From a checkpoint of a small transformer trained on Wikipedia.
Architecture: rotary positions, untied embeddings.
MLP neurons of a small language model. Each row is named by its layer, matrix (gate and up: input weights) and neuron, and shows model dimensions 176-367. Each number is 500 + 25 x the weight over its row's rms, rounded and kept within 0 to 999. Numbers have three digits each. A neuron's up and down rows have the sign that makes its largest values positive.
After each neuron's rows, "fires in" lists the words (lower case) most often at its 100 highest values on Wikipedia text that the model never trained on. A number after a token or word is its count.

L2.gate31:482465488451493514499487495496497468482529506458502504466483499520519461497522492482526526511478484493486474516488498490464493497458455485474466450493487492446482458486475513502524493482479489496496484484468503495514525522494514456517506479466489494519504518457519487459484489492468486454512464514486453501487526488486479515544487464493467426538511473490525456470522482452477514508486497522519526501491558492465503481451501528452469455501472474511463429450492466506465501466513511526536517518503488496462512479527494489459470454475490474519498514504520516514473520497472489485
L2.up31:434498518476533519482538505465477505488551524425494497465521491509503516502508497469474509496492517494506497450512529484468482496467465552485537482489527538487510483495518497520484521507490525488459490486505493461496510509478494511502534476506470484516504534472543525483454511510488470489538502519521458498488521480528462487503538481546503437513494512521492488472493484482482493506496493516558496519521538478518501502507529511453515475457505514512461498479485452518471557498507503538460517511497454503457492481538506504438486466493504510503492491483471530522507512522485483477
fires in: "new" 31, "television" 10, "tempera" 8, "chemical" 4

L7.gate115:483483481526513493482497463513460506474467508531529502488543472532477507494486527488468511541526480538551518516502499519500501531495495510511531498526531514496458464519528523489528464504524487429492444466497478495530428506533447481478531490510499520543495516516457499526514494504524518483511497480502465507507511495485520472500475531500487460481531534514587492503517496479462470463502492540530490498476486499507518473506486519516527477527529486504501469473487531520489474515542541526473512491506499527511468477455468519541473468477540501523463516492515451510482507519507511525
L7.up115:475507478511509491496500507488537515458476520500500506495507518492473456536500512516488477497484500458498511515509495436501454498538510542473511477493498514481531467526475469517475538517492468473486502502449493519512465499497492511526518477506524486475502457484489529499493482491509514494537539515521469496510521470500533526475484512441523527502465517546497444492490493503527495506509523507510530466483518487495523486463521461543480485490481533502470482531484519503506513510486522456451466500532503480525521475477510499485474504489496487500496485535487496482550517474516566519
fires in: "some" 22, "most" 11, "of" 11, "few" 8, "many" 7, "several" 5

L8.gate56:495453469460489474492500475427481442469514487502491516479506463472504456532535495517508544511521481523477471493528515505490510504547488455504513500525502501534525512450505511498502472482548495479478482490504550516552532501495470543486506469498511508502521514501485484468502531496527511489501512504519532520523460518478501499484448494505519504471566492516419524510537543495534495503481490500481511511511515514511498519513547500442502497518517463498569526538476499520525529527499523497487476473499516529535522518476480519483450518499520513497538478484539555464474490496506503477
L8.up56:502520476492479541546445477524531527512464486514493513485528480480478535498545504520503480519535496505462478496484454534500516494505487484503518520537538503523524511516461512481525495509502506492510471505532498508504494442518481537488503508466536513518500541497475511460490528460492448482519474546467550527513462473467501472530502469508499478472552509491503514473497479464522479503498517516488503514491495515487510514514523457475482531509494489491516588471494504523511507536510475499491483440470526537461534510517504523538535531478474490467479521475515516442503500492489514496
fires in: "wife" 13, "coach" 13, "captain" 8, "chief" 8, "bishop" 5, "driver" 5

L6.gate245:491494488521500510500497478506498452462515502538499510450517499515481491509547511491594498505525486511500516448454508541492464509500489492451530489501519512493505477528484484511479490553538509449523509491447541552513490538480525553524480513475538466511513514487497500496466453460515488526476500477452469486546535492540536501508521518513480494483521513535518506495517494493503462519534513441515498497478502512475494457520464512521500510515510504504444492530464480524488475511513548476470486461525502478491514461532539548508523495483536471513506496481486524471512500560497520474
L6.up245:524503498487462538486538502509533518512528507458451531487498556507465499469513514486491509536504495472495496491510486538459475513524504450458530485474509477521475476504490491495509458489515527535542482511474538500520489523522471485463516483496517484499480488491512499487508494487459469496486463476481521462469500492501519443457538514526502495494446524488491501504514459513546502521504503489514470481553500488515489515528489490476476528488538424502510488508498485503527538515479500478503444509488512485535529553522461478503579531509516518522540506503522563471510455499540465539
fires in: "both" 28, "these" 23, "this" 10, "two" 4

L5.gate319:405480496486490499491499497511505455483503508489509457510508512491485509475501562509507544542533517459529518535446503499466469488512536454502512527503490502525545513498528507503491486518494526496550511496493472539485472523555510521493510536482525480523483505483496505521530477457507503501504451526545521457473462509481462484560504469452511424513489475514502496515471559500510515508509466474470463506466480509515512475503468489492501473488502479540452508472471525516487491520547479455492486522527500482520490508512533487519505516481513513489502559517481516438460494471495486494
L5.up319:499562499551470478498526492458472488535508525535482473475495497459546514515495511497495488561510453481542518499513473481515540485523460490501550523489529486452520539526554482489490486484478530560555503462485455514503528470516522516443511511494495515529494481519442529531466512474489524497518488504505488493491496465525490521501515546490507483517511529521509530454442536511515498502498462486470471493483498495537513458514482449498515498548500461503506512469495443500489516479497516534511499510504565517494530493526505505472495472535503499486498474475511526428557489494530503526
fires in: "these" 26, "of" 22, "scored" 5

L2.gate756:537480507523513455491524533477505480505446514474507509489511506492504523488506494482516546512500480494543491518511467487479502482509514480488511495500459451569494486495522493530504505525526506472530462482491465490481492510529524496498472522486481499518451493524495468460523462445485491477487508507469504508485490485534488540498488423457536481534528436492476531513500534481485489527526501446511524492446516506463544478493481492511489495503467476524569496473469470498518483500477465478506521526461532520494527532533505486474515527507518503506497534457485491499467518487495521448
L2.up756:525488508495471522485525505524539493528434514521486515503533534496536546498482512480480519508493514501509479519476468445487493473495464473509498506505448460581488501464497443557509480558458518493516469501484488486477449482510561459472512528531514504498475538514481477508509522480514490510491538499512481502509522528510488493494513474478490510474502451487477522485503522488512472523476458423464507508483489503504488522518524500515491510489506460507519466502513505492490532494535497482491539469476559520500542506535507480514483489503539503477481513503490498494482547521507512483
fires in: "country" 22, "state" 21, "public" 18, "present" 12, "stated" 8, "political" 4

L7.gate803:519459460486524526503515495493506464491503476489508491482495478535480481502489488521514543526501528524528504517495521493488475516498544486486485476531516532535471471528531466505502520494520499449489519508529509539462495499496481496528518536514484533518482528510493498501429509463525460517509571488489534497461435499508523558461496475510524476504493520496498515530507541517519430539489459469490495554469546452534512496479490516495501477499506516501495457532499489506510481507495517543475514528520498507463498477483495490520547503495505518484482548469472506551512546515455496529
L7.up803:481495520487514515529491490487498513488502511475519512458476482516515505507497489478530482500486500526495474477494519507469505498452510463469517494477490503490467546519461476498507489519523512499511464532481501513526490506524472455492470510479522492540505480471503538473497458510528516543547527490469498518523493524524496503534467494463513558505493488499514486469499520485501503478526512530462472500538546536479494479486508536445488496516536487509505490466467528498490459463494477492500496510458456474510495499510495504518540482508468449548568471480495478513507484506509535537
fires in: "during" 24, "by" 17, "following" 7, "cummings" 4

L7.gate461:550525504517504496500484519504502508528501505530498508491504498514502452530494479501532453491518523516538459491513513525512535516498493511490487479486540484538475507523525498494471479501508475508527510511494518509496535509519466466539497504480514510486488526503489502523508565526504500459462524483503485513517498438515531517484497508491519534471489494480474467506502494479479495510482515510475527553547496507491486505509532526501495514528487504498506490499481509531506441507508483521499518519499545539466493501465517486491590502487497484485508485479547477538506485489471494529
L7.up461:493504504518482475495495502504547512528483479498491500471520516467538488496478491495502485542485489522464469458521487481508542535489530496515515509486510534510496512502506498448495528509532463500487494530524466435502494504500511545520453473502512482512456513517549537497479509514486497471514515548477499505515523538450510539507485433484470499507480473488468482556509487449498480463482501458507523527522515504505498493479533484483510482460510476539513535452480530486541536506504538492536514506450494476506508447499493515451540481499539458504518495518552488521514491557482474513
fires in: "under" 44, "overall" 5, "over" 5, "by" 4

L10.gate401:474513453487451467469465505511538444522532520514498493557471448493493506491506515480516489471491501452535501516479528519509514524489500496505535504531508492477504536505530498468540478528518436492511485469466504475516508518509453476502497509496503499524505514508491486492523490527568477501506514507531514518476506491474516481499541492520484473485509517470482504506485552530462510524504490460526506557509482493505541486502491555529515484494518541494548505457440495528512507563443467476505457518531502505504505485479529505527512466514549502499473468487523494491468542517494499486
L10.up401:523515500508541511498536465481487542529502494459446469555483500571455484540497510533525460496455508492500521465519505530470516479464492423543513456508517529497503493520555492520473491502510520508508563478482486526527509460483479513494500498455502504515510523494497515482455494537516502485451501496492487520486530452467513528459471545507518560520483506517488511516457508513506492498519471510487520506511504501460541501476527478497522476506484493470489495538484531490504473493519486512459512539512522491499507494494508478488486487462554480456493542510486506515532504502499497487
fires in: "of" 43, "with" 9

L10.gate289:498422478510516472475501498500526491554466485475476535492490469505502503497534497494424473497474463508451512488482510474443434482493500532480475498500472513518529510478503509515462501519520480528469547487476551511559483481497504512494520488453539537498501507492509575512525440496473563491494477485492567475504518474497493485497496512479513534502485474499480495492548545487504492519501481475530506480511522495478542476543498472522546485504505486486523476486474589525509516534521505498519519493494471503538575478514492480510510556493482501483499480483491574464476523480498542474
L10.up289:493472501496484478480433498491467482508489506500516518501540529433472493518500495481532505485496492495480530545528534484489511506523506532496463505495500472497514476494531491542501538561513514520526548514469541491470513514512512493537464518501495446510478490481483517559535494561520525496489547477508536513499516503516524501518491528500514508500522526475504481468455462527505514498506499450454498528519523513503526503537543485496511496497474504485479493481466522513527491533532514462450473495526470493510478496490492506510549521522450524532512459453446493496508514545470491503
fires in: "with" 21, "of" 7, "from" 7, "to" 7, "in" 6, "on" 6

L2.gate236:479480491502525518517479521443458454489493493485542505446470490496499457434551497511508509485483525496516476507444448537491510496477531562467523550503482484483479486487502492514556470486515513513521512515471472534470498487526469540437492472486495506495532478495483546448448485513553502498528487531468486521522497484496492523483487475501474477526528479502571481527489465490527529495502477514506515479539527460485480481438446502491483456517498507508507450472461507492513517496504496493498495525535484502464473496446464484510500500519471501530523454486518480500501499510467494509
L2.up236:515466506527540545508477494481459519486509487518511494523538514509522515475540533517491432537519472500489491537507495530522505480524511514527498458512512474513486504502540506490507551485515469518498512504520497531537512553538480503488493471522552537491513485492517462433522549469470468460512524500471503515505536476519472468497497501508477506542521539494526534488497525508516513498498460512523513515463510507530506421508502514525530509514489526448472501514456458491509450505469477535508463454494466530525483507492475462518505510552479567504488497537481499469520512515493489489
fires in: "2025" 14, "2024" 14, "2018" 12, "2023" 8, "2022" 8

L7.gate785:478523489474505474470491489528520508509491491492494520512510497530555459462517508488462497538491484500520478535534490496411542489469544517485492512542526500510490471523503486515467480482532500497481534467514479561523468465505514543506477478507491547491533452499564507482466499465506471488497487489513524524482486492522514446490491477505469510452489521524500464563545472525496511500490523505491467511474505555471549469486511509519531503509543459480516511491506496532519502489500506479510508515506491513550503518461516523508501502539518524463521507496494506546547478469469503501
L7.up785:489481510557497509503477507532513526474524491501509522481526539500474475489488521481502528499513513499506532488506457466463526510466471479490487436484518491458501518478462504481533477503493513488490509455526509451488529457452472478500499473470484518485514517513524480509542466484516474501446498473519507500563504523506463482499491515497535488483525512543486503468511500505473522483506476460497479503494522470506499472483475493475537485486528469528464502487506505531520482477509501502442511499518487524464530531487550484503487432469496516517584544505529492517508487503461496484
fires in: "with" 19, "made" 15, "make" 9, "making" 8, "while" 7, "makes" 5

L2.gate732:485501509524531496524520547509476528475533493528489495442506499502470454458465537493505524444519486508508464498479478468437524515480512512489471481474483512525454510496461500497544522510559543509498505516530520541476486494514511482502492509512493484502550529510533506488481509492504487489527498524512462488560507496515511533505515477506492477505510486519489483498533488503511508502514495474447540519515516487482558540484517500511494522462506516558457489504484453486497511498502509517510505536496501510473517509504520495492486495518446467519495538493462566489483503540530512493
L2.up732:487504494516516510530522504483498512482536506501497492467499551502484518474490537479471521508512506512506530490463478462477498533515532479495516516479509509525467513500524515488506500499555480476526517520540566511521467497488504478494494490496480468522563497505547486458474495495465472479543501524483456463501520530494525537512507489460489507497477514514493437526519501488491512500483508488467515506477514492513520555515539520516491506490477482530483505530447484499495460492486506505570511538516511528487522529492510516511539484510461429542485503463473502525467475530524498528
fires in: "under" 46, "along" 17, "during" 12, "over" 4

L10.gate992:473526499480517490499501513510511492519556461492493492448479467462477522522522489513500517499491473491480494527518487501521552515509550498500517491496464451484515485513497480461474499495536502494486526487471479467516505469506493540486525470479513553508496529512488494493494470501511488447478457436533527496471514523470478496505494473511511460515507463522502491453515515508525498524466477499501484495508513522471527482471502499516511484523504484547520509484430453500537487533491508500487481449501497512524498508489488489523494492513477494495519525473488556490490498472472485526
L10.up992:498481492535550500482477496488489476496552467474496499510505480481496504514503489500507519479492434511452504491518507496501490504479527561465542493510498516519532516517492551509478509511504522580527511536479518479477495503513459481496527540531464487537509485540457487510494456494491512484510557528518505484473454474496480521508504543495492497504470472506553474484519480527459525521504476456505544478494520502482473528505524479498488509544502525499536481515497599507563529514438527525491483459521527528514458509507548483539548541485465484526495490503473496520488581541497510474
fires in: "as" 24, "called" 16, "named" 13, "into" 10, "renamed" 9, "to" 8

L8.gate1112:526476503532513453460440461470530521511509455450557515478509506488502461492560543472514521506494486492531546514463486497497497492507511540486448512502508530491494477471539476526526450468498537481489529497487480528510506481517486489484516514528536493496498493527483461512528534513485494508511496525485531489468520516525524507487483506488475447478474479494505473521496493492476496529491519537506530548514490505490512485543503474531482545495503456521514512485492494519530533522544501491472510507482483508533466506495536484444475488500481485518467511467486547531494484537485478495
L8.up1112:502499484504495501435481498504476524507487505536510554468476498515454509510502526455491470540510505506488506510475509500471484454460467454526534488490515492483514499509518485532501527543498478482464466477529502477497477508538459498470510550537507502493498498509490505493471464508498496496522478538501484508553493553518524488503464481516491485529472521504509540523469468502463486528502502480459544519482500510519485507553471532509468482457458486518504492493540498472506539497480469472507485487488511506467479465525513530512486505501473480509494506519501449470504538505522517519
fires in: "department" 14, "university" 13, "november" 8, "october" 8, "state" 7, "court" 6

L7.gate118:488513494494523465507471472514504507492541505483504538507521524547486526501504506528447510500512502469490466541482494448488485488528504546496506478502484487508457469518502516500517463488516500514521484529530472523535481477528539501493439494478492501506483477531471496504502494521461478461496518530499522481475484500520539516522465535464490542497523511459516461516516522538506495477449479518475537455515460498503479513541503454477488496524517457515494482509497478522523517536490473494475519512478487542466539491534513461470493528532532505520490508457485508516538482473481483448
L7.up118:529501507490521506522495462524517513507507492490515500532470519447448516507506491453502500490482487533465482503482459510509443468503496501479492503519530469489525517518460515482498535458537460531481499497503550486440549473472535518509487509499503527527493489484522480496506485514493521505482481491509517498495482499485506501479516506473474560491533507498489464489465483490538511510457509494446479458507472540483491503545445470502515472489479517527526524498528475474474531519549475484487466458471493523453512505514516458467503512525500456484500470524467503501490448471516535494
fires in: "on" 23, "to" 18, "by" 13, "of" 7

L6.gate144:519563520481460478520481465510508470490454476499481463481481526415496507463505491498549507510572506499492482505491483486497479521507509544495511488512490535555500488516518502509518525498510497475508468487535492501524498512525466495486535512492466449497542523453490505506465467465505489500489448523520497532500500510459474505494483481530490491482534495515493486505491501461518483521497469495497475506510540479425494472434478521511512533513520481519511552485458458546551494484474531480496479485525453530497463489514537492518517483536476492483467462480496503508520479515469492515
L6.up144:502495492478522527461486439511486516495480476523499543443487482469488448448531497504484530485528517496532520497495511530543503539502524515445512492520471520532474497500486521501456536465505526485498547499517555515466490509465476489474527449502512453490525476479483473514515473501504529475487496557519513515482468497499499475528440470498538515502492541510532503468453514498515505496490549512527490552500484506471500521467551511480551465495476495499492534519474500499476502528459508491453473529540518494452465524490504518488542497491507462487519455496490494533527511497456497523
fires in: "one" 35, "my" 11, "men" 10, "medieval" 5, "mysore" 4

L2.gate438:508455501472499540493516501484483458485508462468527472508488484481481497509501486459484518529541511498494533471522491520520498547511451474451515496492511540505491458497516539518454448515506498503505524533499500550554501522500450523481485480490506489552500509529536538495492447512436476503497537489503531480479496487469510508479500488499508491524554503506495495472544490484538502472533501497506517472503483502500527501506548522536495534478521495502451498485519509501529508501478535480443504521471537510469491474452533467469491504487479463507496504489455535506499505497500512521
L2.up438:494539516531502520505497504472492487538526471487510500534498529487456505505476504518517496510506487526491518496517522507502482526474484515488489458473526487466489462475504525459489481466515513528484508506481455542504502505509462549520524525489487494513485481495542497513514487464508464462506474494470514483464510464487508498528461464449524505542515532519484568496502461474546457484497470471477508472509502505529480453530506471531496504525533501455487481491490526512490448480465510491514454513521501522490496522520502447491506516516520518492474515463460485478466521516483479471
fires in: "by" 14, "on" 13, "known" 12, "2024" 6, "2022" 5

L7.gate123:504496477496497449511505481491481485476500487498458442486512487513566519541512524548515531485499549495518514467566501524462511546478484519512471487492486514527493464475490480488535489509487520454492467521500512503490459498522494505485533502458513488522521513492508495515519525475558475533521546515501498500518477464507545531484463534495507465539471526522483464497495499483490522494541490493493516446503524492460522463478494514494459542518517483511447429483495487537545515520472493479451510509536506516483479495485519491516496497466527495478506513509447464540514499518498515513
L7.up123:514503535493529470542505472498507523511500492470514489522505489480500525551516517555506522473484545492514479502478526497466546486527499493475461492484520451516478461501516552503525461514485499510511496484483516472508477514511462515547486525474490469575512524508475516481506500471477524458550534478507503512503515504521519516495476528501493467501497499528497502471478484473481524507487493501502537493494508510518514506470513499492510490509449485515531456513497511517493462503529488486463494482496541512489463515478533510498517540500483502522510519442524495455463512462453508501
fires in: "during" 22, "most" 7, "both" 6, "from" 5, "some" 5, "following" 5

L6.gate973:461517498488514466486507467482532471471460515480450500499536474486502510517522466513491497500545493501493509505500444504529490475527507536500505506498490519522488551499526501507509485493487445491477477490505477506550484481522529567509511527457453493472518475502506542532528518461489504486482545499532510562507472477502505513479481509475501489518519503549525490523536518528531506491455449470501495499454537504478500509465500507491503468526465529540461478515463468538515443487528510466490477513521513542509506481479520509504516528526519475497525476520479475444477524489505542526
L6.up973:454514506499504489470489510436503477491470500515487540476540502557497496500494520499502486507490507502546466505508443483516479494513506485444504493486471490520473511512466491493494468474493473514443463507478465497522416491476523544546530516507464457461518484487486504535518533482493540508521506559494502544529452473478524518484501492479505503507458509508533495504474486534544517510475530485508525475418489530530505530513500462532477496538507476529437486510480501494525471527550507518486504510552522521494475520448531500515491508485553478505522482484491442498500504483503548496
fires in: "many" 20, "other" 12, "numerous" 10, "several" 10, "some" 9, "various" 9

L6.gate385:459491495483516485504479527535512499515512483507512555494493496472502501486521471512510539551525498540457528487475491524516506530524490527486511513512495517471527468514513497438510501529507480492479486493528498547553503505512467539456503488461498481510497479490521522512521482486443494468457523538522488563479500483474434544437518505489499510512479495496499513512509489495506555538515481521450502503489531544482494494443488564491526469471525507490477511497515509516545458472473517521470507510487494537472479490489549541487522485515483526487525496508504498507471502485469519543
L6.up385:456501508446452514467508549509482491528460500528513552504464530513476465472478494519517481472493477499545506485502479513516466535538490503448477522517464542486517518456516476493515482488506422501532551500508533552495506460475512502509474519495480473506452471515500480495476509528466496482491488524489519492443495444450482536527477514477504497487501497484494486466453480524515510435506482491509479458491520501512540518519488502462470478528467506508493524497507501476513462481517533498516437519474494518481512480460526452516486484498504523498460493504510559524480541512523496493
fires in: "a" 50, "an" 15, "of" 12, "style" 4

L7.gate1085:519467451491496508510488494504508479491524513516501539472529535529524506523507460462521497481513499475507456470486475514503502490533488525499506514497474532518490489504488563490531494479503498497507513472511540521526490506527503552508514490489512451530479521525527508548540474508519531511528528502512510598489485504508461511491461499508491464462503503542555497486545543483536502501517494498488508511470453548453517529514538534481483499469489525505458552506499466514521499497487499515489500516493521483516468475515532514468531522463578486457518497492480507496492481505501536471
L7.up1085:481511468486486500544488506479490528481516505484518506493489461529447553530491524496483496524506490494514502486534447478484519508496521545542508463493489508476531503489482485531476517505454504516467514478495485477456480503496509514537546505536513521519528471508496488480526528478438540487466535488529484514488492486498479516491512473505526484539514520509457487518511497480490521548507517492473487503519473484475511516542479493517484507505501459518504451491466509499507517509472447505501466524474521508445494496461582480497527505502501524470496448458505506512522496503502504484
fires in: "other" 23, "some" 13, "american" 11, "several" 5

L5.gate333:503479521518552471493513420532502506502476487513503464462467485490504518473496506553517529530497503503514534549456498516525475496491507540472536517495481530510487519459503528538525489501463497480542493524483511470490523475540491549481502497482512449469514491519521521506496457532537492504528506484491485492469490469500528529492502505476506485472461535549525518468505488488526477457501485476548520493542484489521495492445488518512518515522461503555505487535452503514469464456538508498518516492526486514507506545505541468499477467464502507520538488531473535453451517528498511456
L5.up333:506524457529508482480519495514506499505523513506532511498539481518451521490485457491525454497479489511459514524422502474508466475497500468477537501475547498498459530523511503485528502503431540524502491525500500491479490505545468515502489505460543494497496529538482500500462516495444494501479486522544554528532552462476493508474501495518506521481504508472471474513484498498451446499482523510469524519489468520493541519499529495516526509506513511501453511500478501498485492500513494511519491488527508499513450518474496459510522459539467526450529530483475518495486488477497543476
fires in: "as" 32, "knowledge" 7, "overall" 6, "whether" 4, "aberdeen" 4

L2.gate532:482503531509500535544535471503517539509545489476538493480497511498440500530460503482481511522504477542475515476508495460507535520515480445509485516483526498529508500458470460464525522503478513470482513512453509489456450512507546518488483502470459533539531513495494516489486460494490492474466485511430508551502454458510460549476464477533475490508535514522510533536478528493496523477506487461476464501512461500518541489531531504494472492441476523566477452507517499493478518479503501499452542518509535511502492445491501493480464451460515469513515515503485547488499478521500510490
L2.up532:540512522504511497537491479470520512475499506543520474454535494496453483503472504477513481495514515521474467490506490480518502528469521481480553512445530442513478479425484506499500476517478505491466500495479487496545469538538531531547516487503489500519563458502508523523489468501496464497492499504446502537462520479492527503494457489479444462479452484519456523480450498472488481489480507478451477481500492474553499487466518497473472484497497483564514451473551496489495518503523481510463536484490547486515521490476534457465493506493488513498494538481524511486452492491494531510
fires in: "both" 25, "early" 19, "around" 14, "late" 10, "later" 9

L7.gate479:562539523568473492449491434453513541490473490461515501525465485515550492495508526503499506502489497505520498501488484490436492513532467467516496512520496507501521468510429503486506533511521545518468509540452497513489514490504534527484482508497527495474492485504449463536530517498521470524504531548530490503513525502514509510455485474478488484502508540519502539493480482497505489517504512519487492543482505506488524535540518516518494513530512516464530517511495499504480475486476498452454489478485510509479533430558521454530506531503477486453511457487484518503508488544511482480
L7.up479:484450486527511463500506497536486517474499510481556511524467477490534520469486517490510491508525508532495542527523523504491499538501460500527500518518521485472524506501491522525472537472468494495527546437531517494548485519490500520491484514502505515530528516519538517468519489464489543491464533472502553498489514471526490489519559511478503512491527488490486487496510482474486462481537485530494474449480570483468516540491475488463464439484538501485512461504548486510519520459473471509551507495480490514518542522487513533507513483511511509469464540460485524471558447511497499484
fires in: "university" 30, "from" 7, "fra" 6, "team" 6, "teams" 5

L7.gate1089:431502497556543499468477538469491445475523498510500499501525493502450520510494501478510505474515516482536472487488508517464517517492500532482507456523511503524504442488530460507517514519492539507533485502501481500517500483501463505500563523505497456512554511508512517468460470472475512457502506546522497490477478474520531460491474487504518502520504511510461493528509496493461485449501466493525497533513525503438523490450486487477473497540504455509485467489480513540463455510509487504453505542490458541464458522524514457529522474481515488479485532494480518537527496497481483486
L7.up1089:535523501530482521539476478502474504502474506524490530467481488488481474476547508489534494509498510493505485485510488526520490473500506493506514523493536550507485496530561445496529518488491551454509469483503483561503442491506468470480507483491461503501490483496485451525527542451501499523457497491505461522477490501483491487512499495490486503483503472482495480458566494492491500521497496546503457488494519469489492468509473499459528496467512493517472482539527486516542477408477493547509502487513491487517480518553480456472527516472478487560480557511527497514539495493540504483
fires in: "one" 37, "another" 17, "a" 12, "an" 9, "this" 6, "she" 4

L7.gate664:548507505488488509467527485477458513535527478527510513515513471508541479519493485522522505493540470500532516544492541549500488499471524447510558482536553449519462516473515486515477484504546492511468532521538444475465480459507449495475554494491509493501503510500446485469536520542520502477471549475493493437535508490466517484483529483485499493499533483511490498504508497474461519482483490486496476480501503519471503519475501478536529486488482552459500476509486465541514485502453470490494498482508502545479479498496533511525514527478499500497472503526490499510496479501505524492
L7.up664:502470473491510501490547525474462460471505486478488488520516465520523522487480572478494501537509502475522510509499533501528502497495488467505511492540527462500436490481476481466518505516497481493500560492547495480488463522502506526534558519511505524473495516510515496473500472464497454508532477496522494452521499462448523525504464485473491515510524533511537500529473482531473529515495461466505547441536519512465529456523481479517506505455520498466502511508467444490511520533543492519496484467503446505504511478505491508538507478518443486528502514491496510522494477501453479484
fires in: "it" 41, "material" 6, "penalty" 4, "its" 4

L10.gate449:493523494455503508485522504482452457491529467504542485479489499458506519494494497492507476506511504535543494493494488466511493506496517519523504527519547542496504502515498533538437494480486458517564502512530483525537499465479496514517485469504467511458497485494468489523529499527532450437451566521502510489456505480555525535531519528512491517493493477461495508507492511491511505485476535450525517518515521491505483533505474521480517440515492501505532487509459490511439513461451489455456527497514521521492508545503488459513520485518475488494513499491505464497487523485511475530
L10.up449:492513561503512484476535513476459456542496491514528535477544450546474478496480514510544466505490428469449469521476470521509509473531475508467496444529525476518488499485502527490513522533534500503500495512472532499534514518524461499466482490489484535535501514516555469487484507511454481492500479521490493492475529526504514522525508511508459533514486480506482523504537472522463497507458522482495519477516517526478479505517495536508474525508527507548524524476506514491507469534480529531515495501476515487488488521515489502498483531510465520453533541548499531480508532513466496509
fires in: "was" 45, "as" 5, "is" 4

L7.gate352:519594451495520488509513506534503447526491520504510498473520523551591466502545488489521535555525540500510447517508530502473499472475548495512488502526511516496502487492503503510468441475496485480485504489510441502456456511516499463509500436521444494515502532509494472505482501521487499483457516496528454502510507543473479520475475488514522492483503479517515521526538500480499496550505475511547492538487494494467498489468450468503480516468501475473493511519492465535504526501492521501521522507475519512465518484535516496514492468503505495525547484507491461482471486521466490507
L7.up352:494523488478506516498511502492517497506481523476516493541516514478519496479493495517505522473501539514494474499488537518491464479534483517561476487507486504556434429507453516524526467515484509547466471470544498474475527474477525541497492487501516550534484483512498498499559500542489512466502468545452501515506536539525491505494509515473467520515480496452491475476539551477472509524492496504513513508452485480496490534501442481468513556477528479488480496518469420517508502535531487511446517574430516498515501471514500504443499514511499520487514500505520524497490485515520530487
fires in: "state" 20, "government" 10, "party" 9, "public" 9, "people" 8

L10.gate1062:455515513487452492463500484489499503472527515501490496511521494491516515529468527525534508483486504507458527489511495472544552494516472521499511473530532528490498498517499433514494513482509503552541497475445469528503494525549483466486517495481501494511499485518528505571511537498512483469442469491500479512507480466479474517494494470536526489526528454493489562505529486477524495496445506506510502504490482537471518492476422519478531497522539477474499504522468486522513456508476503527455528524473490504525457505530475455474478509509504534535443486476528494512500513526488530514
L10.up1062:496508449484502462517504516484466443500493513516468487499520478537522490486527518514494517504504487485555487494471508469484519475556472477526532529486515500484503507514544471489498506537532486510492473543472518497534496513535516513509524491483527449494516512514494486457471533489506479491508477547485463519477511495489516499510471509494505405458527485493436531481516542483460515510547512491488500520448512573526496445498458522485483456524496506479484509505502481527488569478459466494457496554462513518474485508518526510493482495496505558502498521475502489527427501543466486486
fires in: "a" 80

L8.gate65:473490538492467510473476515492486489498506450492512487474484504484535479494470493487481507492515440485487520476511507505533519498526501578515541454511575503516473450492519539494527496530488526538505482519528495527526482526522524480502466491468458495508463491557529498528501472496476480497473522518520512484430507504545516498503477487505526457531486481509521509513490448491505495505516490494490517481455470489498465503500508509521523542476485512499479507499465505542511497503560504500491508459496496515500503475524529461458476494527556483474514520480537491494501494501495509535
L8.up65:507462494458473483493483490471512469533534485491475523515488520470459477479485499500503434529498502473507471553495486520529483496496477481537547495497504496463527522455528506443518521442511482533512489519485496503505481478485506558483493592500546450519488494499517487568490532493486507498495510507453490454460505497495516446476531485489465502569463509489476536525519485502486464495466458484482488507494458478508475516545495524505516526500512513540448481457550504512530502528441486490517496522456554497517488480465504476487503499483497498517495497477507520487511511508493496503
fires in: "of" 20, "non" 13, "second" 6, "among" 5, "seller" 5, "appointed" 4

L5.gate21:480475447490501503508478480493486464495495462524481457470499533518493470464547475544517527547513467499461493501498482550541484515499506481456472577550460501534488482525485508494493546469517496512518485482527493430503489504492456512428514532505488531559537487537526479466503515491506469498516485474471545512462554489474491521537432505459495509482507514500536470481499475483538477488536510481483496526515529483455535473458509516500451500482475538508524471499477499516539507505452542476456525499498472508491528486489502463508469477498465506528505508516471482483518492493517492480
L5.up21:497521488492508463493501490476500515470552488509481463495478497493482439479477500458512561502533471574475539500518506505489482532480500501479473505522481477467519513495437462515501503464497510469485520464543501502486504499511515482495455522470500530528476479504544511494508498525515493532488499524508545551564527492508468500496448498458519494528554525495504479508493456482481480478497492485511528517495488457493520466460527502529516534499500503498528460491478517511535517492480531516481482510480496494476462484494520526505515520490500494498475482498466508515550505517522527493
fires in: "on" 84, "one" 4